From a checkpoint of a small transformer trained on Wikipedia.
Size: 11 layers, width 512, 8 heads of 64, MLP 1216 SwiGLU, vocabulary 50257, 83.6M parameters.
Training: a variant of Muon for these matrices, 613M tokens, 4679 steps.
MLP neurons of a small language model. Each row is named by its layer, matrix (gate and up: input weights) and neuron, and shows model dimensions 16-111. Each number is 500 + 25 x the weight over its row's rms, rounded and kept within 0 to 999. Numbers have three digits each. A neuron's up and down rows have the sign that makes its largest values positive.
A block is one neuron, or neurons of one layer that tend to fire together. After each block is what it responds to, as a language model described it from the Wikipedia text at the highest values.

L5.gate575:521528529504496451497458489451457554482449509513555473469529503507514539504475444513538458517482485501528511501507516504523523547510505525455485510473498517501473494519493518520476534547477505465477492518484496496470473495510427476523446542505459494482504442487502525518515487506528485550
L5.up575:451490520469465478504535534528543509479514499494470485578535523521533466496464511483509486509494490475508537507513509461482463501481478520475513461503516549536467467493517476500510469510501498494458508505486511492476512565517514480480495516475501467486532477533477495542492464531518549481
L5.gate724:522530493483503544445448483469503489495521498474461521494498458480534486482470486542510515505545463435520508491477481484505538541504528500519555481464500512503511482497509502460528557500509502524503438494519514475479471535511503533506495507517532509509496473490517497518511486486497486495
L5.up724:452531539521477473519500508493462519485514521504519493488527515508523531484481543478502494510525524550489472445491506506469479529471467486478457481511510487472495503458489511527494488535485457509481524514466498515507511502542467473469479473492506524518532481503479498515554529506554497460
Description: Article's main subject noun

L8.gate276:495504496493553489476446529555515503482465504551501517480525507521474478455527510503500488454495491464493509486510530508506480502467496482496499533490525515497469494466513482493489509495477526481483514456505504459494530437531553514526481530465515521477508518488485458500523486477482518512
L8.up276:502492532519471497526482511518496493482526500453523469501458535507539581443536516501481529560522475524547523504525493459532469492493525526515482501505519500502493529512544444517527483462533458494448467504456488483479519521528539461492528518519543541491473503473536486487463501521521511476
L8.gate738:457478536501468502526504500481476513512483461479511539476457456490511495458482508483545499476502461474549489433457488486494434490511529518557506546540511499475524525507497464536543493491498500486527503473526498471458509528545574521512526518471489525470497489457518491537458478531488514518
L8.up738:500484485514498478464545496484472510499459454516492512498495503510495512458483494500504455458501477517522495503491515470487531502491519549535481508534527487512498519440535539539494523522541459483504497493539491483461502503470526488480469487538513511445510473543470463507474466505483484493
L8.gate743:526504501490513464494511501490499464504436459496490522522496499526467499521475484485482484477533473457508521492499526517492494524499514450464472503512495514456534519483504513530497465529499514523465555459451475460486531484504478495480537500457500518495505502487457484477497527525456504515
L8.up743:506524517530461489441514488486521507539483525475510531485473510514527525505457469491476491491469524513470490482492505516542479529515467501479481519491566510434453529484455498490495539509550485471482494464491502499522530514479559532517514504497480473500478502500512460510529505514466480506
L8.gate885:503495495482434487527498500483509486522558530513517538484496470491461502484517514474470526496517523498505478520516477551444542520499537542471496479533481497474511514546461536503492489496472471526458546536533456448496535499518532522505486484530507519501472492465526517522513502488507526491
L8.up885:477532470506483463503467517501486521465508507498504510481480458516464530478460494516524480488527470476509524517504459441491521530529510474481483502512503513520540495446517518538517531500477492482488477550501520507485444477487501506465496525520521495431495504525524490506519493486543519482
Description: Copula after subject

L2.gate353:479490513503486556467517493480480436422496482510478488523475492551489534512508521512469499471504477555506495535575519495490453516532520510505524501496501508500482505444480555561510462519535508454489518522494493467505482512511522497494519551478542479492509495505508530510482489508487480503
L2.up353:462493511503506580477542504516488473475464472485520506520503500486485504505490523493486488479569477535509476503474474504479442446498546504558532496514499527486469492500510547546498472490536517511489513550522486510532472458453479541456481471491485490523523484487485529486517540492502527511
L2.gate413:487455516452503537456503473509484483465489494490461539453542494513497512531429517494467549507512479483509526542485520474509557478510501435454481501512533478488494505499534531508525473514498539517522509501481442491461540562506504475476507532487535457497504472493484523512498493523488515539
L2.up413:537485453495508499451506513503471529458540495524459529503479518485482571493462526486494537500477511479516537514486516491501538527534536474476541498540490497545479497515482536554455493483465515499530474485480520535506515503478472479487548540510509445517467507487471520515511497452554484538
L2.gate913:494536486515487492501469469512542514506461511501490487480489523490529472494502483511454505539500549509517469489547514502479528489530460477463531527532515461507508532501452501519478477470492486461481482462517467449502547502495533517494503548479511514493476475503472506514495483491497502532
L2.up913:540476490484525468446546524490515516497480522498470492474529517483494447548504508498498466475499535511484521502526469462523502479480535477518515499434500527489476527532457469512546463492500488498513524525480463482478531502495490522518489484487494510449504518493506448467481500537517489474
L2.gate978:496490535439496533478506473534487492548482495494501490446498506496498476528459507432524492447473526517502531532534480533491500486522513527495475504505507515485528484488472511470518491504530533493488516452500466471512507538527499524472479467479540490503509464465509505504506515479514484532
L2.up978:491493526537499514500497475490467453475472503475451515548513545497492515479517525464524515507489502511508528494493517521488524483530481501504502510516496493479499483459468508486533495532520480482545505476472536499519485511488517489465469502519477505453527485475511455498502493494495449510
L2.gate1040:496518515472525509523486522497481489489539490468492463508489516492533474478510487472470517473525464493490495494536483545504530524508490540507490483501493517551468460465507485481489449498469485554538488533499444484489479496520481500487444542489516473562511502481560527475478535472485534521
L2.up1040:481474486487505522517483469506513468520532455494501497502506545499532490510502506491509537500498456523528523511504498521491498478466468509501508490465473483517528514514503487471489464471462499491530493514491496501462497507511509501466437545480496474508479502503524525485464503487548506523
L2.gate1083:459498561487511491492510491502470478482488469447416479497498493480530506500484510517464478483472500495502489485540546499531531501531531515451489511533493462502522485485514509539443493484480501507537495557510481537485541518515486477483473542478514500512503478454533512522458499512469501527
L2.up1083:498479565459521508482509488528451501466489497470424478461509502478565493493501487507489478527450478517462526492504553516529536497513528448478480507521501470484498480451492510528477469499530495501502482523519505505532499521488467507490502510485508488517504511506492494487491460485526521536
L2.gate1113:508476511495511483485526499478481474494482503506529512545502520512495513518526460526499555504505471484508499478502468515499516472495550503505520527529519538504574501473504503555463503482525502511519498467489504536541490512536608530498506519480481492481491539469470547464491523470488454551
L2.up1113:490465519533502527466485490471489509536481468544497508538478496471507485520523546485498506508514508485536465509571468513498524496456504540485544532484483490522517484491476465516515452495547501477489516496523520504524471491541499518523500469509446481492531498480492509505505524447471524539
L2.gate1168:493551510547471512493535506488472464445517484535492503513486467465438497466465495488515502521507503509535491530523507495500482509539462517545512512496503505524556477508514562462444455499500502507482552503473482477542526506577505543501546485491497469529476531496491495505530511499500481517
L2.up1168:498496509497498509523514528501480500476507467540506509487494508479509492492484508499490502545467523527506471500545522503472535515486491542506544476492529483537536481495488532461505493482525500488470548461485473534486483523534534530531448509492512482510503520515514465523503531513476485515
Description: Foreign-name subword fragments

L8.gate18:427522516511477499513497510484525549496520534449466491522490474521513495520538510499487493491491495510534490527476467527499494489494537489512524480511504487514459548526475525508506499530524540531476499518499497482468467546515449522509505506504532472488539465527492517500503504536517536485
L8.up18:500489475511486522503476511494520543474496509458507508533484522509477476500472491507470503460538491502509507473497512481505506517497499515542471535521494473527512524469481531515515509489533556498485482512443536528519513490516463533487498481458574522456494479502524457538521524500511487511
L8.gate628:514536494455464492493483506492533492457503487495471514518475488498503499527531510487457527494533462488488462500512505484492439462532499506511545504520464503498501540492479528513538466502504496520453460483507521528481479505498514537446523521527515505516528475529522494555507515497503484437
L8.up628:524456482469514535512519505502456514504454507542510477497544530490502493482537510483453508475545471486499499515503490501482488521506519509488461502493511522461539522539472543477477529528532460534496468513469494515510523493484456527493526504490511461489487514515504522510496503517493484499
L8.gate756:501501522473518488479475564525471521527456484498511516508506491520434505516504479480466494489494502437516533496543497493516489491491486483461531491495488503502528522519478479488507549500528521540467506532472464523525536491474532458446513518492491501488498508494488536511518497522540472477
L8.up756:525499506484511494527512451494470481477497508499515522503501508537508522520503508499488498505553491451510477519481509516494574496515533531520522536498529518517458475554519423522499551494535520504474480523507521520528493500507477488517512513519533520498523505499486461449503518481482503492
L8.gate902:484506515502473508514514531513448477559500546507476523539468492536501481515494476529516500482461471501479486495497512480522520531517463501524486524553488525467471501494503509503464480485487517530514506505486523501494481501464497489527521450513560506481527481527521496513490521472517472507
L8.up902:514481456507512482479496492509450524495484506538507454533489450493528495432500514498505465496481511523493517528483464466510484530476526506543523558528474568523517539493487524521506497486506503503489488484474555491508494487454489468499484511518497507454505512526483500507530489476501500488
Description: Foreign personal-name fragments

L2.gate25:508446468545528468487523525504517508469504537503475482514491499542516487517526484472520514512463514482522522479479479481487525457489488494523497517507503520486473504468499508516488508548458519502509511527483465499532536479522477464473505483506496499468484491471513539485503491501430518486
L2.up25:510456500467473504507535494495527521478510544485496457503470502516526525495498530471550479522525484509529524463524467468533503526520521517482490515495528533546480533526483444528534507519496521461509537535511500493471481489500497501526543491485513488493518499495517478458512482504513526516
L2.gate56:488462525494463519516477467520492499539517499489515494510478486542526519511488509501525505502496499484531463443513506505506543492504523552519487454491489475518502511511463472511516507483523520474535515499488497528455478522459492524520470530464489475501438491497520438508528495492505461505
L2.up56:476478492518546474449524536469499503535483486462500477491529463498515498472495515513507525550452512508537483489538503491493497500480509507513472481459468533472473463526517486503502487447491488480516505495557514475531492527479498464507480566516569515476521536519498487491508470492521496505
L2.gate129:475509509460471495519513494488471512461544497500497505472501490531486496503521504500528475505506493502481504489519497509477497481509523525496512478512462525507498444485515488491496503535480502450516518491533477485478511508474543512501473515449506524541476508511526512495464460451532473496
L2.up129:451483481476501470495479505479478520422527496497502516508478499478472505507509487450497489512534488565516429501533473502515516477490523462532503522516489514549495469497526515486525543514504508494478496500534472516497499514475532500485492533486491494512503500513567504496476518461468507498
L2.gate152:473485492489495501503510471457454508476520492523503510513512474518480519502519514445484485460554522502463489461499505507563558484498488476541548529502446492493516502478484470525506454519471487456507494494508504543509495514529486444483551493473495475523492533509505507488496531479513457471
L2.up152:500477512452545496487507493508448517488541481504512513455549495536487496511463544509467492482525524551553497468567536541542524525511464461481536499475462445496465489452482502495548493526472517489495459464509502506491477529513531498475528520483517505517514476497502564497501529486529488481
L2.gate275:501470484514515458487479510527486498481497555511549450448509479480463512466515496517504546513478508534524479524444527550497541505495508487519493524446532502490513489528497503504496501518496536443493488500475486555498470512460522515438489488470464510510521499471496436507466495460499542550
L2.up275:478505470488520506537464468508539464469477513513554487486529479469460567470489523488504492514454511560536459555517509541500511469504474441488480497425519474493509512496480497513538485575495544480512515523447464519508462508461494533480465519484492547558502482432551482511474526460499487497
L2.gate563:537537490461477489523510476483500532489504488493525506533502522496515536539550494538524503584532541482515512499471502523487498509533547561486546502497482521490525476518507482460498532490510499464487503510524453494536488522483463497481476518515510514519435494517538501493489537548507522526
L2.up563:509475476496473496508487486487482527511468492452506501499522455483462544498567475472486491518558508495487523497512527505513532507507487405493475525522503522532464461456495498482476531529521509520496496497523525532535476479518472483464493532497514494504453473530516509488519525472518477486
L2.gate685:496514526462520474505508488476507517508477514507487490490514493507493482523507470495458486517531522498479567524573502488497547506526485517455529520492455479494489490509495495469525547518525501479500485495518476543490522494515514506510533507507498507518472496497502499508489501495534522555
L2.up685:516550461473508515510507502477484475508472492498470500503509448517497519495521476526501499552541542486543509514484476523524522522507516520510513512489496526499488497501478489481529467490531524491434456495549492476495532488488541500487487523516461512508516483513506495496456475471504502500
L2.gate1081:497498516491504507478535495553472485479515502513519505444494500515486462480492496461484461493521538526537505499502507554508511485462498543492539496468476498487500474499447483474502539513487516432507493492524473439505486517472484517489508521506500449489476489506515508514547510425491487501
L2.up1081:492485470466494474494505479499505518493490519506477552499529501488518498536484480540510477546504486511478481503495492486503496451499494498488557495487507518506447520567544492484500494482507486471447503502496494500486505496491536482508524475477511501534511509525510503487500516491467518510
Description: Word-initial consonant fragments

L2.gate86:524501543508479536521496485551490530510521473487511528483538485535498484502514479466464537509522557514490456531509490481492524495517475471497512528462484534476482505488479502506473509485516465497499499496530537496513484505516515515498531506520523478510468520452512528486498501481486467516
L2.up86:487502535473538496478500476489517454532510489475517524536454534477521505488492491506498485486489527500469474511533489502501509506495492620484554518481495500508494530527487494489495505549487510490519498527455505488506527531476456522505481492495467490486505513486470465484509471476489488498
L2.gate180:468489499454505475500501531443518536519501529504479509502528554493488473484499500461531505492488503495485509463527521481524502476495476450511485495483499464521492477491479500539543535491505466507514519498529503524478487500511513506487507509462472460525426528500509518500518501504491485519
L2.up180:440504462470528497489474482523482498437504533505473522504482476500503522499538487485579503498521506478555506509517498512495535555480510453525495492485483522488476462488523508502505522500506517516481480492524493505510496479482519526507519510490476475501497523479490444501522522475527509482
L2.gate314:478502525508517507542494445494519518527483491501503497492504543515510520491460493468495508478548511512500519496536532524576483490511491545477495492522499501498475488512434507503494500525486495497520475493503481515494528484486437504523548474513476519527519462483532528549462506478526509530
L2.up314:549462519558485472512509507490512483515541495476513496489516507537496469519505488480498497520518483454500502479416523482486545545496500515493503497547517549519504504450484507540487530530512513494494500476510498523483534511479463506507471479523481489535532494476491470465551468488552533492
L2.gate352:501517493496493493486476498518534518526542498547520505486529535501483486480473514496478482451511525519521441503449510518485508502487512496484499533500463551481487477534526512486488546602490489479495541502467543444475492497495487516507534498529449501502495501507465490518495493520537525511
L2.up352:462483460463530492499515521488484504450499507436506531516508521490524532525516487456487499541490493511540486504498521534522540509482491430474457507472517517522521543517437501480453494445463508493464518503519509569512494513448513513480500506432479507469501504503526540475472461515549500492
L2.gate705:482506520471539485484491491525517523490508458507473561459517530514486530489499500450506500511537498494474521502478495532492509499490500472490466514523529514534443461478487489508517565563517514512519470522488484519526450470446472530491505540501476485482453449492488485514501535503534531466
L2.up705:539482534522482511555477487480514544466530530502515499495502506516500500521481476481502510519520486494512435522532562462477516469506486443501505495507514495458486497494511495497483499520483554473496492484483512531496511505494513460490516506549478521504565486527498515527462476533513448503
L2.gate779:498450484497447508472489481497504479541487476487465504497510503513499457515443504525493529504511482467518498457487522494521530534462467551516486527501471495491461475546474543531512518514518526516504478489534552475512536461492554524482495469475508505490552488511478528491524492498522534515
L2.up779:487480520494470509515515508510493498496548489517514508485527488518502474460511476470504510499516533491478513507505514487483519459477474510504524476501482501505480525530510483505452524567498534482476495504489535474450516489499508516459492473487480493509522492500484532491539525525464483515
L2.gate1135:430476456508468504530493428510496501494456529495524517531432499488518495497526503490476535504486488508483521451452517506447544521490501510496508520484478511482503518510495483496486485483516498497476496525520511485518511478464496507465527469492528562489446456486497476470500477504505478518
L2.up1135:490499494517512506491490479516461466509518486474498512464506503491495538503451490457507492509542484486526463498495508470548492452496492446509496522462506475502517511495494505490497497491485474488488492516501506501524535495478500487490530520515468494493468529499511480479492534496500477523
L2.gate1144:504472523490518499504500461458550481529505555544509491451531521513492510488485505465515535463482530493539530501515550516495479512491496503469456513531515491501494483481494475493543490594492543521500514467496485524475504506504439530489494528488507500512465498501511471492474502483528532509
L2.up1144:529484456515464510500524522467543498513539506515526494525527490484498499499460517517496525454498460468523529524525534507475477522518511476507491513497486475532482486489483502498471526531513560481501495501450521505526490513547480520472459492502505475500500496511521526485511478461494507495
Description: Role and title head nouns

L2.gate16:455536524508468456530462518501512529484517517514481518513480517472494450490457491503485492524517527493508510467459474497520466531542489493483466502467538462489510525519479471534485483544476479511544514555551521493514525510497473479513477489461472489505572548497458496502520504540478489518
L2.up16:490518525499536479514498505492492505473495525512490518518472564500513469511533511481468491554511523478489468449475484500516508489521508473524510479493487421473492514496464478490535514550497503501508500525533504517471502522515495482481518495464495520497485521493487478477525530499479485486
L2.gate23:489474498476515481525499550472499471527472494473490502523473507500459455515477488535510478470509526528481485499501502490537488519471505529565485519487475480528491540489470502524470535547468486530515529478505487512508491483476528509526535506502548528502461472515529485473489506487478479520
L2.up23:493477471511518504581515469505523516465481494526448503530423518495514495516505530525491470506492550480499509459530495437505491481514526487510494505489503509529529507461489467546502500497482493514504507491487523511505526523514504495493502524504398519491551514484555475503497465502480522507
L2.gate71:458478497510479538512502471502488528508515506483514494521465533480507494548524523503519465478493520490483466443493545497478546518485536488488528506496466539504509464475507464519509508472528465496500531479489508521507459507521502497521496518501434528488503496488486495495481525521488496514
L2.up71:533515504465463556560463474471535506496518494489481523480473498500498486524525528472494481502471501489493514460531507478511529531487532500503505449489447484559514524482512484526454517519522503484498500469475464519466511455492502496467476499524445540480521465483524517502476504503505494525
L2.gate230:457469556476480517538504467495499541459482499521509453543460498527521475505469519533527515525524477495499515476493519492496514516507516461461493507484503531533502479510486496521479514483504490510521500452491509523467514506508520503505515494464496530514506517497519488500511489476455490524
L2.up230:459513478507456494510489467502543516533505506485492477472530498502497501523501486511506470483520500453467505498466484467492511510481478450494511505450469514457540518530497479514481485524513476528559518498481521467460494509507490480477542513460492483482498520505520481501510497548458539528
L2.gate277:515481518480484458481516515486500500540466495469466496503464468525491492469495488485481478500519478520500497498503446489527521471523493509524475590516493503455470502530478498484485524476497476547480489482464481480502504488501536513515519507495472502518518455516496481491468506531504455491
L2.up277:455529518505495492536540511498534486498508495502511508487431526479506534488554512440525450531493527536486477466454526496485527493529495520511489506523479489528500501532504503475499483465487492497476520481510532522477487463516536484489482501455485540487528497508522471535491500489479507469
L2.gate287:476483482475497511506463470507490484485527457482522536517480506481481472524526505580488463552526504443477472446491519487522518501531503516521518512514518485504546482490473512484457509450516517468505488509488520467472492472505513508466477515517456511528493533478538548485519512558516514499
L2.up287:497518506507443513545519463515565501500500508478532492462516522487490482491489485555469517498516454479451508446486481503526560525530543500477531464508538490498503502474501485527469550484509529535525483504472550497495527496476517558478490507549508498500510533457465488492515468559549445471
L2.gate632:528478535483479456496472479529523552489514508509479526508512499536498499517506511491486454496493450483465511460546532506510490541548532484500530503471473503538506528501522461479472496504485501502481530506511505521490502451518516463505463519439482485514551504485511472524468518526495473524
L2.up632:480476538502438507432513504535464513464517513521516504478490485495468497496478499441451534518494487495467490535529461497508475545568482474528497497501522469462485499555496466525493514473471477545546483499529532482489503507504539499513473527477522465497498557484476461490470519521489520487
L2.gate1059:496520565510504473535508453493508479501502518477531495503497527508515476522496501545519470501532504498475506477437557498524500473496490548479522518495518545472499527511470503475462477497442489469535513495502496499536498490544499487477534481488490522502509537481457502490496502478486488461
L2.up1059:507483546530493478495498496481509505500538513484530498511522510501499462528554495481510496472488526466490476460510517493504497516449462505473492519486488466454491521496491499494475483517469481493476537499452516478558505475521518527474535517511517503498497512485522484496497517497505552517
Description: Fixed-phrase completion words

L5.gate291:503493535507482521464476491514497488531509481517491516534500495456471472524497483517535538488504519508474522537495488525456445537543484473505474541471493475510555588480457505505487475515472469505513486518500451524530494562513501482473507490479466462518510520544445474464542506512499513485
L5.up291:527510513505507507538502485505524503515477492512486536498471510508499497500508464502508478500510499494487536512545540480545505514559507497446489523517500485471535508475493512482550541511503463491480499471537503520529506482487496498538482505502470466508546528506455496488489490493475516503
L5.gate1206:510490540510467515496478485496464506503512528522559486491468473504507480489499470497502483485491503501507523539490470512533518513499542460501522476519508508502500482488473523564520515503492473509498491491500530505505486477485528474511509532480505493493463485526472482500477468518494491523
L5.up1206:513478460478491479519496512513547461514462491517560497474519482498496453482498473486520497494531452479510495505484459517519450543556471508512466501511497452449492514516460484507522473492502530515469516538494547534526478538502486501498485500494534520532498520498540508509513462499500487480
Description: Membership and plural markers

L8.gate537:502533538469523488556541445495506473500523508458515490538507486529513508533493513476518508518520518552512525486520499505519477508497533529468494511495479507522510482477546483477496503486480515520471487459504525458533488518494500492514516493564494518484506498473488498502523506511566512493
L8.up537:508497489533511486536554513483526464511516511482489445461471487526524515518555485486496547505513527531526497467499466489502508508520562470536484509510506483527500495483488467497470514479482537510534512468519468485499503490485555519514524504485525501501509460514461519488539496469543519498
L8.gate540:508506512472499538475498548488481491499553461456492479461502491521505550466491505499495524521525454543471505536521500529527497529513534520535447497462493479502517488495506475459467455520425482465509456540499520479494501500498509493474492530513493455519490516493495467482502493500518460496
L8.up540:523470504486502518524508533515482496467474474500545489481428481507519508533483452508502523490485479506484498505468507475495526527489527483490492489516490495528496543484490481496475536498499475491496547495489498478501478522481498461504503500529525457484527512479521507513505487494543525497
L8.gate836:468524482507505525524549493501494502467500497528514479462484507491452510521492484483585456520508457434513553528488469492490491526498504473489499527477492486461501548448505448479463515539500534490488458512481503492483485526466515541533530489460518523547526483508483494508471472467495505527
L8.up836:498500472525520507515528526496510501505502503506565472493525504481496468505477510475516479484534525487490526507499494479451497472556470520498527477497436518515464507514531483519535549503486498497502493482485548514517513528490501530524476536522494486500494499521495511505449500557510475503
L8.gate898:517467522479547471467523491500531468509531472518507499493514512521513451535497510462542556506493544463479507510485531437505480528514488472504456447464484483477492501437472497439504454528481478526501487535515527521486457541495536550500490501499514507478513468482496473503517492481515540475
L8.up898:499514521481507501505482480510534487488526505473506492504517518537532474494505505488511537475482490476506575522526536482512492509521496518491488472502509469500499494485470518476510460506476484494470490452510496493466507519496518544524484472528502508487510469521498528490500484486488494535
Description: Mid-acronym letter pieces

L5.gate231:515485503518500482494512525489484516498545504477557509489463466469534479477459496467499541480516495550471467450505502503473455507504544522546482516514523508516520462501518514513472481517512532492528497511484530528504521520488498504513487515484560529478509523499538494477489509482482525501
L5.up231:485463536513495489504498525493490489522537494477526467534501482515491486510479509474438483487521446516470530461504488477468451487515528554448475474502496470483496487533497495467523521541488482547504564515517466461501499560501521527454514511472511464516489507496480536512506495493488525487
L5.gate340:478502506522508480482493528494438497468513494474514484487505501496543546476509490469484545462529460497484491457508531526486518512506505443547488511526490463518502475492465511494552496544548543518509505472494518513525523511503409520461518542485531474504508547502551521499508503482533509517
L5.up340:468496477537494503518484532491497507502503473454492456482469501498513537481467499518492504493516525478507504509513499483522511531467497478523466471537482505523493517470502498494524497558509538480506493488492474453509521500516478490467515507495537488517570521508501532508508534539482501517
Description: Inside multi-word proper names